MLP neurons of a small language model. Each row is named by its layer, matrix (up: input weights) and neuron, and shows model dimensions 208-303. Each number is 500 + 50 x the weight over its row's rms, rounded and kept within 0 to 999. Numbers have three digits each.
After each neuron's rows, "fires in" lists the words (lower case) most often at its 100 highest values on Wikipedia text that the model never trained on.

L6.up443:491493437453410535434436457463501559434462459518585549381470439419560565524420505519510517514506549597464476467491507483504524548478574443545545473439344467532605465505455491551528518578507428516481415542569437580490458458490455511519506507537461554564493543538511507535544450444452401471
fires in: "and", "then", "who", "first", "but"

L6.up1142:442492524560438544467547516562390590436530572506591477518452531514481624429444490595462470541569497525550567567461515467611444513427434577491426522434404473491484444560491587504492462489514472578608454551625454559460451520492573479576452574508442492473464556472538512510489555417522503477
fires in: "on", "of", "in", "ones", "along"

L3.up607:459463531415475468516528470516500592524515440507523499557470535434529587456526398549552458486479510506484549459509480538421457481463577488545407518509555565617532468523478464481542494582487475394504447422497516498492455504541473567524488541480467537522469516487473538472558521403508429487
fires in: "film", "band", "opera", "musical"

L3.up1485:577464516494523499533516466411499480476518550520613614433531600459528572514451537551511504508492458522495462460505442559489444487605501618512633592485473475588540431663474481515422481610461607498520493484483500571526520463527421558452467477478448585463528400475498562521498463442514490626
fires in: "at", "series", "film"

L6.up1156:510461542508447607513530548433596469526389432488576578496586551543533519485547473555515496513444574409463513569509514465507533548527495414487570481519503544475552613452509428455488463495561532525441518505475516496535452552470467562507508485498538571462530524488473573559512506520565524386
fires in: "that", "number", "order", "not", "no", "record"

L3.up1055:490519510499459569457501423434473488636603522549577499472504472520487507511488465482519494456499475420494550560507520482390504469579462509507494524554466529540409564501505559393505518426600584514506457505480435488463495508553551443482454541492516550455430477481481458504454525532400499544
fires in: "bond", "warped", "piña", "goodyear", "rv", "mine"

L11.up743:492499533440531558489523487493535396514519564510454565516499545592531475483455605456458570524377455485500552532562514433590522561538545519511535502435369450554517435569530470540453526546520539490479549459450499550495481496505546458465523469448501496556451575489529474461545507421497503594
fires in: "can", "i", "have", "they", "be"

L3.up1458:574392473422562453515493442353536504456459464419494536457523535414553467460415477443532506510485484635439526548448549582509714496507510472475521476473510462550422433518481488469479439493497548470411597506463497521504559522510493465469538453449461513478442522452489514513372477428514578579
fires in: "states", "institute", "court", "pair"

L3.up733:547364457467445421538567452473492498447410540489519497494478535482489508481517512537435410509452485451454468530467508484506463608450489444538425416506419525515482510604506451506547579508462400447504455479508579431499513530475494513442541557574534467555503484535447438489580450512467479538
fires in: "major", "important", "large", "highly", "essentially"

L3.up459:499527492453472568366570477492527471442452509408468485460478477586527471474386417583552538478484560475516539492516491500516570538502524610523504476442440503477497427590499531526542457524621379459426418459413539492481533428575480508595466449466474571482455453482555467562508509493363528487
fires in: "south", "similar", "latin", "contemporary", "comedy"

L3.up382:521509424560542520497539503495564565400549467516467517438484514461520449546568432514476468539512492454534498562507482438563439478525436507521445580429471456519504541431559389490388490546562516529477479546515440468404444461530540412516511527491509519504516462398410525488505467471508511535
fires in: "in"

L11.up1585:460444546478496457602529352562470538500478522410507521539543552571501464518460517596377529480605425567428513478559521509485438393445515557513435492492513518556577527509487456547530496494545522527497431464517471421443474562484541576526464507504585568550544476378530539476489491509552505538
fires in: "many", "some", "various", "the", "several", "other"

L3.up297:529532518495490446532583413459442534545407431509585490531438447561464574472488497477387469502426509367449566478491459563399485518445475531517501548536501518517476518509434460475455544492477438425509568478552471528477520505555441488534454507413499573443563530502520484519534520499364541482
fires in: "software", "cycling", "microbiologist", "bacteriologist", "counsel", "sociology"

L3.up1677:541518459475502443512517554473421488469497476402531532533535473499443507455455582439500547554529493615425570573480519429480480541497473473548543488450541512444508491535533482477489523541495505547516510447486552585508615478477398481502526499469526587436582413543497575524480522495458523447
fires in: "gold", "national", "top", "million", "hot", "international"

L3.up1335:467578500507557534512528567438532459492506554603559462452502434419547475567491479571459549491548514439434529478442534501497523539461541636515479444534416470544472497470477494511518512448437559427479528499431483538564543560554518527551492520459507407460502514441501580542535435516529485532
fires in: "some", "known", "notable", "many", "color", "red"

L3.up1347:478522528421517390516541476483534437497418436506427501458525461587513574531518585588499542472495575544493427482561473455449573480474538453499516392490527353542481547604497552467515538439469584533507510590501494533585542540474528432415524503467497517379515423528481501481408464473496470487
fires in: "s", "over", "w", "votes", "uefa", "coach"

L3.up222:520496563564528452508520440513470563486517505413521599578522583426567520501543590420427437553440472566515538513406559430532597476413455531511494460462625430512589601422445457490492529490447497490467390480509500492378454472478433489520452420440480538462605521478543606467550492427369469593
fires in: "family", "group", "sex", "class", "pair"

L3.up113:505560527485594493470432483512465417546485480500582535422495459578475551523507445556602393478502505488486467449492536579526540573408520613472443526434543542579495481527548537477550601489589540543490412520528464380550538517497540406521398467519475488551378526479513581478532487575493493477
fires in: "black", "cat", "canadian", "french", "british", "labor"

L6.up1224:530354458450509590558526511507492546495481510465529427460481495587453521521505526473449504514473444544486554528637508485520562529454494468505529538534446509543449425512528494494499530545499508481476388509441492504542511516499592514492470470555539486566491433465491533507534433503570544458
fires in: "other", "of", "all", "various"

L3.up606:549480496463470533522478468394553393536414459597516480467475510439557628503488563589441518533460584510535531496471536472534541534550549518605447566492521488480594529512555569411493493449481478497536506466633375496428505576492554513511535529517542508451481441540470493495480501541481535507
fires in: "new", "elected", "represented", "associated", "listed", "among"

L11.up823:590469466481515553573533521535519420510557547476423577443521495533526533410516535531533497474444496518494520513577460522559475475398513454497442398561564520603579551459434571579512512566559460397507477561428472447470554526520466522483500538549403557490527547534465473472526433484463479436
fires in: "at", "the", "football", "school"

L3.up1389:407462515442540460541532520430663526619510495564408507458475528491575430544395445430408551485440494434446513474580495489457505466455556516602505496546520554441450608434469434522664446630547431568487457444508534581529441520534510459532501505464504451451495441479499526484452433560567523509
fires in: "general", "manager", "commander", "de", "president", "owner"

L3.up402:514465575584488563543472527490501521485454498545527462466510602550496499557436499463425428539586522471558549477607475465533443606472496483513484473524469430509507505522469488471427560464424528538542486524538515576499460519535494404494474491391543499486439479420480519466438467449464461528
fires in: "all", "now", "000", "everyone", "you"

L3.up645:529561527432468445422502415521476492521527559494441555477533483442475488498471565503458535453519500379510477647586501465527437508446588529432485455450623506524522495500564435476460467362491492564524485499471495547523574539496438528466515458420449461488417561505563500483561386473534407491
fires in: "film", "book", "married", "murder", "isbn", "books"

L3.up1491:507450501505480461512456534470518482564478468483623585510553506425580509443538446541429457489405456529548592522539542525439431511554573614467532568459544437513468450360444520520468554548489629550468513529485450489566477492532512445495487488427530485525482521434427512449464515503500515551
fires in: "she", "medal", "attendance", "team", "age", "it"

L3.up242:582459404506544548532515476447446459467420454464467487513559491494548451485450493496548438571561569549454387613499490537507406502507547529498460485559547515517517540547528532488476597541519504438540519478447450545509474500488522525609471445585607534475542471461399523449568504574510380466
fires in: "international", "national", "primary", "regional", "inchi", "i"